{"vocab_size": 2531, "hidden_act": "geglu", "norm_place": "pre", "positions": "learned", "tie_word_embeddings": true, "init": "orth", "init_std_o": 0.0, "init_std_down": 0.0, "learning_rate": 0.00147, "beta2": 0.98, "decay_shape": "linear", "batch_tokens": 131072, "doc_mask": false, "dataset": "wikipedia_en"}
MLP neurons of a small language model. Each row is named by its layer, matrix (gate and up: input weights) and neuron, and shows model dimensions 240-303. Each number is 200 + 20 x the weight over its row's rms, rounded and kept within 0 to 999. A neuron's up and down rows have the sign that makes its largest values positive.
After each neuron's rows, "fires in" lists the words (lower case) most often at its 100 highest values on Wikipedia text that the model never trained on.

L6.gate759,163,191,164,230,196,200,190,201,202,173,203,213,174,192,192,193,178,198,192,180,194,193,176,199,198,211,156,207,223,187,204,202,187,184,194,210,169,188,181,200,198,216,222,195,219,184,189,207,250,222,173,160,241,201,221,168,196,196,194,172,158,207,154,217
L6.up759,218,162,162,214,193,201,206,207,199,227,178,187,233,212,191,208,210,195,191,199,189,216,226,246,198,208,219,202,216,209,203,201,211,197,193,208,125,168,204,214,212,173,242,215,202,211,205,209,192,181,186,199,219,164,160,201,231,185,207,170,182,230,229,207
fires in: "from", "english", "disney"

L3.gate616,181,192,213,185,184,187,186,143,205,185,205,153,221,149,215,213,185,177,199,202,226,213,176,202,159,208,189,219,221,211,184,211,173,222,240,192,235,242,216,202,187,201,182,165,211,219,182,195,177,242,210,198,190,162,224,192,184,245,218,182,227,208,218,183
L3.up616,207,210,224,205,210,214,207,208,183,219,218,197,205,187,167,181,179,188,227,177,173,209,211,206,212,205,200,206,159,199,209,238,194,210,198,227,188,164,198,241,155,193,193,207,222,215,186,212,216,165,193,184,196,212,217,212,187,213,199,190,212,232,225,206
fires in: "when", "while", "if"

L10.gate92,214,161,213,243,205,218,211,202,211,222,182,202,186,233,195,193,231,231,205,156,174,178,188,203,213,196,207,205,214,177,193,215,185,207,194,207,206,212,201,231,222,185,238,194,191,201,219,201,205,214,174,171,209,184,210,200,207,228,206,226,222,223,187,206
L10.up92,210,172,216,219,183,211,207,209,234,210,191,180,221,209,192,190,184,198,202,206,181,180,216,208,223,194,204,213,215,206,213,192,197,212,219,179,204,156,184,188,209,210,190,203,218,212,208,188,196,199,200,193,248,181,207,194,143,208,189,229,190,225,240,191
fires in: "until", "i", "since", "before", "what", "when"

L3.gate451,206,162,263,206,210,187,208,227,189,191,216,167,190,186,209,258,217,192,212,178,215,238,204,177,185,209,186,163,174,203,189,195,193,223,220,183,188,188,190,220,210,181,193,210,176,204,204,206,176,252,227,200,206,197,186,204,230,196,199,180,215,212,207,209
L3.up451,208,173,217,182,193,200,204,232,205,201,195,199,206,195,182,227,202,186,226,208,197,211,197,201,237,212,189,171,190,193,206,193,224,224,216,187,201,180,179,204,199,191,201,218,196,198,195,234,190,210,196,191,193,189,179,221,202,173,200,167,189,191,196,219
fires in: "also"

L3.gate987,210,180,200,198,224,206,207,200,188,219,236,219,197,170,161,170,238,197,199,198,176,182,212,187,206,168,180,166,207,217,190,158,210,184,183,212,226,201,152,193,194,187,215,195,216,183,226,178,216,184,227,183,223,165,195,185,197,195,201,179,233,206,197,185
L3.up987,146,233,196,185,215,176,209,224,229,189,236,200,211,169,185,224,220,159,210,154,176,213,184,191,190,192,170,219,201,225,193,188,185,185,203,183,198,224,237,234,235,164,199,221,220,237,186,210,177,179,206,153,222,172,198,218,191,218,194,196,212,196,177,216
fires in: "to", "into", "would"

L3.gate1053,227,202,212,190,179,202,217,194,203,186,187,185,198,195,196,176,224,191,195,178,201,160,198,178,212,204,178,211,208,192,215,210,194,232,204,225,218,195,175,191,244,198,171,198,207,200,221,225,190,195,207,201,195,219,226,207,189,218,216,212,234,196,231,178
L3.up1053,193,214,217,172,168,203,206,181,212,188,229,189,202,186,206,205,202,191,177,182,222,179,220,202,208,216,228,152,211,172,183,177,211,213,214,232,211,194,222,203,230,207,190,209,211,173,206,206,171,213,225,238,207,191,201,190,198,191,217,215,223,180,200,215
fires in: "had", "has", "kashipur"

L8.gate405,229,173,204,227,194,209,212,157,198,234,202,215,173,177,220,202,214,217,216,232,207,185,178,192,197,247,204,206,209,202,207,221,219,204,206,214,232,197,193,194,220,227,229,199,208,207,194,206,191,223,193,207,191,182,222,220,210,196,211,229,204,178,236,192
L8.up405,196,140,232,181,214,199,195,197,172,182,164,154,207,216,215,198,218,207,214,188,180,182,194,219,185,200,169,215,210,183,184,187,185,200,195,184,182,135,200,194,223,191,164,196,205,202,206,225,197,224,216,195,221,201,185,215,203,188,207,182,208,199,246,202
fires in: "when", "while", "career", "life", "education", "environmental"

L3.gate797,224,210,210,199,217,190,245,203,197,170,202,191,204,221,198,202,207,208,201,168,217,186,235,202,215,191,179,205,185,192,188,200,185,197,178,183,213,186,179,230,211,175,198,213,164,206,209,195,170,229,159,179,205,198,192,245,192,211,167,192,213,198,215,216
L3.up797,171,183,163,191,206,224,180,180,180,206,205,177,190,152,211,209,205,203,213,215,195,194,192,231,186,222,203,232,201,214,225,215,227,184,220,210,208,166,225,173,183,171,203,198,264,185,164,173,197,238,191,224,230,189,212,196,208,173,203,205,225,233,216,192
fires in: "it", "university", "detroit", "community", "majority", "security"

L9.gate1090,181,185,205,172,161,213,197,208,180,176,205,155,188,174,181,156,205,238,212,188,199,183,222,197,208,207,231,205,225,175,216,184,217,206,209,217,205,215,214,199,205,187,214,184,231,171,221,172,204,221,221,196,205,195,221,190,189,206,219,235,210,215,177,215
L9.up1090,190,197,213,202,162,203,199,189,169,168,169,185,198,159,188,191,180,214,194,208,181,252,176,190,207,202,210,176,190,194,215,195,192,212,211,213,190,165,208,174,190,173,200,209,219,166,189,178,170,236,238,235,244,188,225,211,237,230,199,190,208,149,177,214
fires in: "his", "its", "world", "river", "their", "works"

L9.gate956,169,167,199,226,215,206,186,185,188,185,177,207,189,164,199,150,209,236,185,189,216,191,206,195,204,184,207,210,158,205,202,203,229,203,185,257,180,160,189,162,232,209,231,190,215,200,225,190,174,217,241,248,224,196,181,200,200,236,206,230,208,207,197,178
L9.up956,168,187,211,218,197,194,192,216,221,207,194,211,191,185,180,211,175,224,229,228,208,205,178,197,162,191,216,170,237,202,210,178,208,204,200,177,212,190,214,196,174,214,196,185,210,210,229,170,192,200,187,198,198,220,238,185,226,204,195,206,199,158,203,224
fires in: "other", "their", "its", "her", "his", "units"

L3.gate728,195,192,245,193,193,220,216,234,197,199,213,158,192,205,200,249,208,205,174,187,198,211,201,170,195,205,208,183,182,220,185,226,208,213,199,184,195,218,189,181,189,199,183,214,126,191,190,200,206,204,198,200,181,186,236,243,240,197,229,183,212,200,203,194
L3.up728,204,212,213,210,175,213,169,200,197,212,209,198,176,169,205,214,205,175,201,202,169,181,192,190,173,196,167,208,200,223,201,189,169,193,207,190,192,188,174,179,198,212,182,213,210,240,217,193,229,223,218,208,205,206,201,204,208,204,198,218,217,187,225,180
fires in: "not", "now", "best", "also", "no"

L3.gate31,215,196,225,197,149,198,207,210,215,212,153,171,211,185,195,199,205,177,226,213,171,185,155,191,168,213,192,212,193,222,205,209,168,199,189,181,187,194,222,229,208,206,194,178,234,199,172,243,206,212,209,218,165,204,194,177,178,229,167,200,167,202,177,190
L3.up31,229,188,238,195,196,201,183,214,171,218,197,220,140,192,204,231,190,185,213,219,200,173,202,196,194,167,176,204,180,194,185,186,194,213,188,178,161,185,190,219,212,190,241,209,192,194,224,195,227,206,204,183,219,196,207,194,183,188,214,236,175,180,215,226
fires in: "she", "her", "decision", "decided"

L8.gate1001,205,162,182,207,196,208,205,148,204,198,186,195,184,191,231,198,202,218,200,182,206,186,204,196,204,187,189,198,216,180,187,209,164,194,180,195,200,195,214,217,180,230,206,176,228,222,213,220,222,172,218,212,219,171,199,180,207,202,203,197,209,210,238,174
L8.up1001,244,166,186,226,198,206,203,189,215,225,214,191,209,205,199,224,207,189,207,218,185,196,209,198,177,197,180,198,253,213,197,188,179,194,187,199,192,160,194,240,172,192,198,182,224,205,163,248,206,167,233,161,219,204,182,175,172,204,182,174,221,195,249,178
fires in: "when", "while", "before", "if", "where"

L8.gate42,142,221,193,208,172,181,194,214,226,190,235,204,197,178,194,212,219,207,224,185,206,159,202,184,174,225,190,194,221,199,194,193,203,203,226,217,217,205,183,158,200,205,190,238,207,219,223,196,213,212,247,221,202,181,174,201,191,177,237,218,189,206,210,194
L8.up42,193,228,175,181,197,190,179,221,196,203,220,245,232,209,175,205,197,163,195,191,205,170,195,172,173,175,183,183,216,191,186,207,186,192,223,244,209,191,167,163,211,218,160,250,237,220,202,204,185,204,262,212,207,189,205,196,201,146,197,195,184,216,221,232
fires in: "did", "died", "found", "played", "described", "said"

L6.gate213,188,189,208,160,216,204,215,198,199,248,248,192,220,181,204,216,192,201,223,204,216,214,230,211,200,196,165,181,179,200,219,194,231,204,185,207,208,195,200,198,216,193,218,218,180,200,195,205,219,196,199,189,160,195,188,211,223,178,218,205,226,205,189,203
L6.up213,224,220,211,235,191,211,196,188,183,168,181,216,164,236,218,192,199,218,209,175,182,203,216,221,184,220,251,195,208,175,211,197,207,206,164,217,189,218,206,202,220,242,193,222,170,197,195,207,197,157,190,163,219,220,182,220,211,194,196,212,207,193,192,219
fires in: "tournament", "competed", "game", "song", "football", "volleyball"

L3.gate124,202,185,175,187,202,195,197,153,188,190,199,195,204,193,198,195,205,197,201,174,216,206,180,210,199,217,184,237,209,195,182,188,209,199,195,211,215,235,223,231,188,218,198,182,184,209,177,186,177,214,222,230,205,208,197,202,178,229,166,196,199,197,200,222
L3.up124,199,177,193,188,226,197,220,178,210,221,213,235,203,205,201,196,228,183,173,198,219,198,233,204,213,173,200,192,207,210,200,219,183,186,137,214,188,184,216,196,198,227,186,201,208,219,211,202,177,219,186,209,181,191,190,225,166,204,162,193,193,204,197,191
fires in: "to", "character", "accounts"

L6.gate848,199,190,160,213,203,202,199,183,207,202,201,210,210,159,205,221,182,206,205,198,200,169,229,195,170,210,187,204,189,177,224,200,176,231,179,169,184,160,194,194,200,176,208,207,206,190,230,244,162,239,195,204,216,206,172,229,172,197,208,188,214,200,199,203
L6.up848,226,184,133,217,220,205,186,172,171,170,200,214,236,187,185,217,183,190,225,169,184,225,225,206,192,216,202,176,204,208,191,202,178,199,217,179,192,172,201,207,214,218,187,181,205,222,188,240,209,253,225,174,203,193,172,196,163,230,188,185,182,241,196,218
fires in: "when", "where", "if", "because"

L8.gate1037,213,176,190,193,191,169,219,180,209,167,207,182,175,176,209,204,242,180,199,190,195,173,212,183,194,197,160,168,178,219,197,186,203,203,214,198,197,196,171,202,219,182,199,186,233,188,210,195,199,194,201,179,192,202,213,190,225,222,210,206,192,227,152,165
L8.up1037,217,160,205,210,186,198,234,219,201,206,206,179,183,199,201,215,210,194,194,190,132,178,205,197,209,184,194,202,195,201,207,226,222,206,215,196,207,188,212,209,231,172,186,200,176,233,180,173,172,230,211,183,188,200,168,194,185,197,183,215,219,208,193,212
fires in: "also", "later", "he", "further"

L3.gate201,193,232,167,221,193,208,193,223,205,231,207,265,227,205,195,206,202,170,194,209,191,192,227,213,181,206,193,175,213,198,169,215,201,165,224,226,175,173,161,184,208,209,224,184,223,223,198,199,190,202,189,174,218,191,189,217,212,172,238,211,179,177,161,225
L3.up201,205,140,185,216,205,169,194,195,182,210,233,195,200,182,183,240,184,177,188,200,213,192,168,194,179,193,203,186,206,207,184,191,187,187,203,183,203,220,223,210,155,191,215,191,201,218,168,213,179,231,218,192,212,185,173,214,219,208,229,208,201,190,183,198
fires in: "from", "to", "with"

L10.gate580,219,212,178,190,226,186,206,215,200,217,191,184,186,207,218,156,208,225,190,176,189,190,219,166,213,176,194,190,194,188,201,227,196,216,199,237,193,156,190,169,191,225,216,212,176,190,213,185,197,240,181,215,205,203,192,208,163,235,212,188,195,162,195,186
L10.up580,202,224,238,192,210,220,243,238,186,198,184,204,237,217,178,203,250,213,204,208,199,205,211,211,181,208,211,161,207,208,189,216,231,203,239,239,226,217,196,201,198,214,224,141,215,210,215,226,203,231,204,187,171,194,211,206,198,195,206,235,203,183,216,187
fires in: "had", "has", "have"

L3.gate448,170,169,195,182,217,188,206,165,206,220,211,211,187,188,189,231,199,195,185,195,169,227,196,216,171,218,194,233,215,172,191,199,188,195,200,207,212,209,195,228,174,186,219,178,203,194,215,205,203,213,210,188,186,202,222,212,175,183,199,181,177,207,186,214
L3.up448,222,168,197,208,258,185,213,209,216,224,217,246,215,209,196,216,220,185,185,195,178,188,199,228,228,151,217,233,209,191,187,239,173,166,192,228,191,167,229,216,229,190,174,217,206,216,181,194,174,210,208,195,196,189,199,195,196,220,185,169,220,191,186,217
fires in: "to"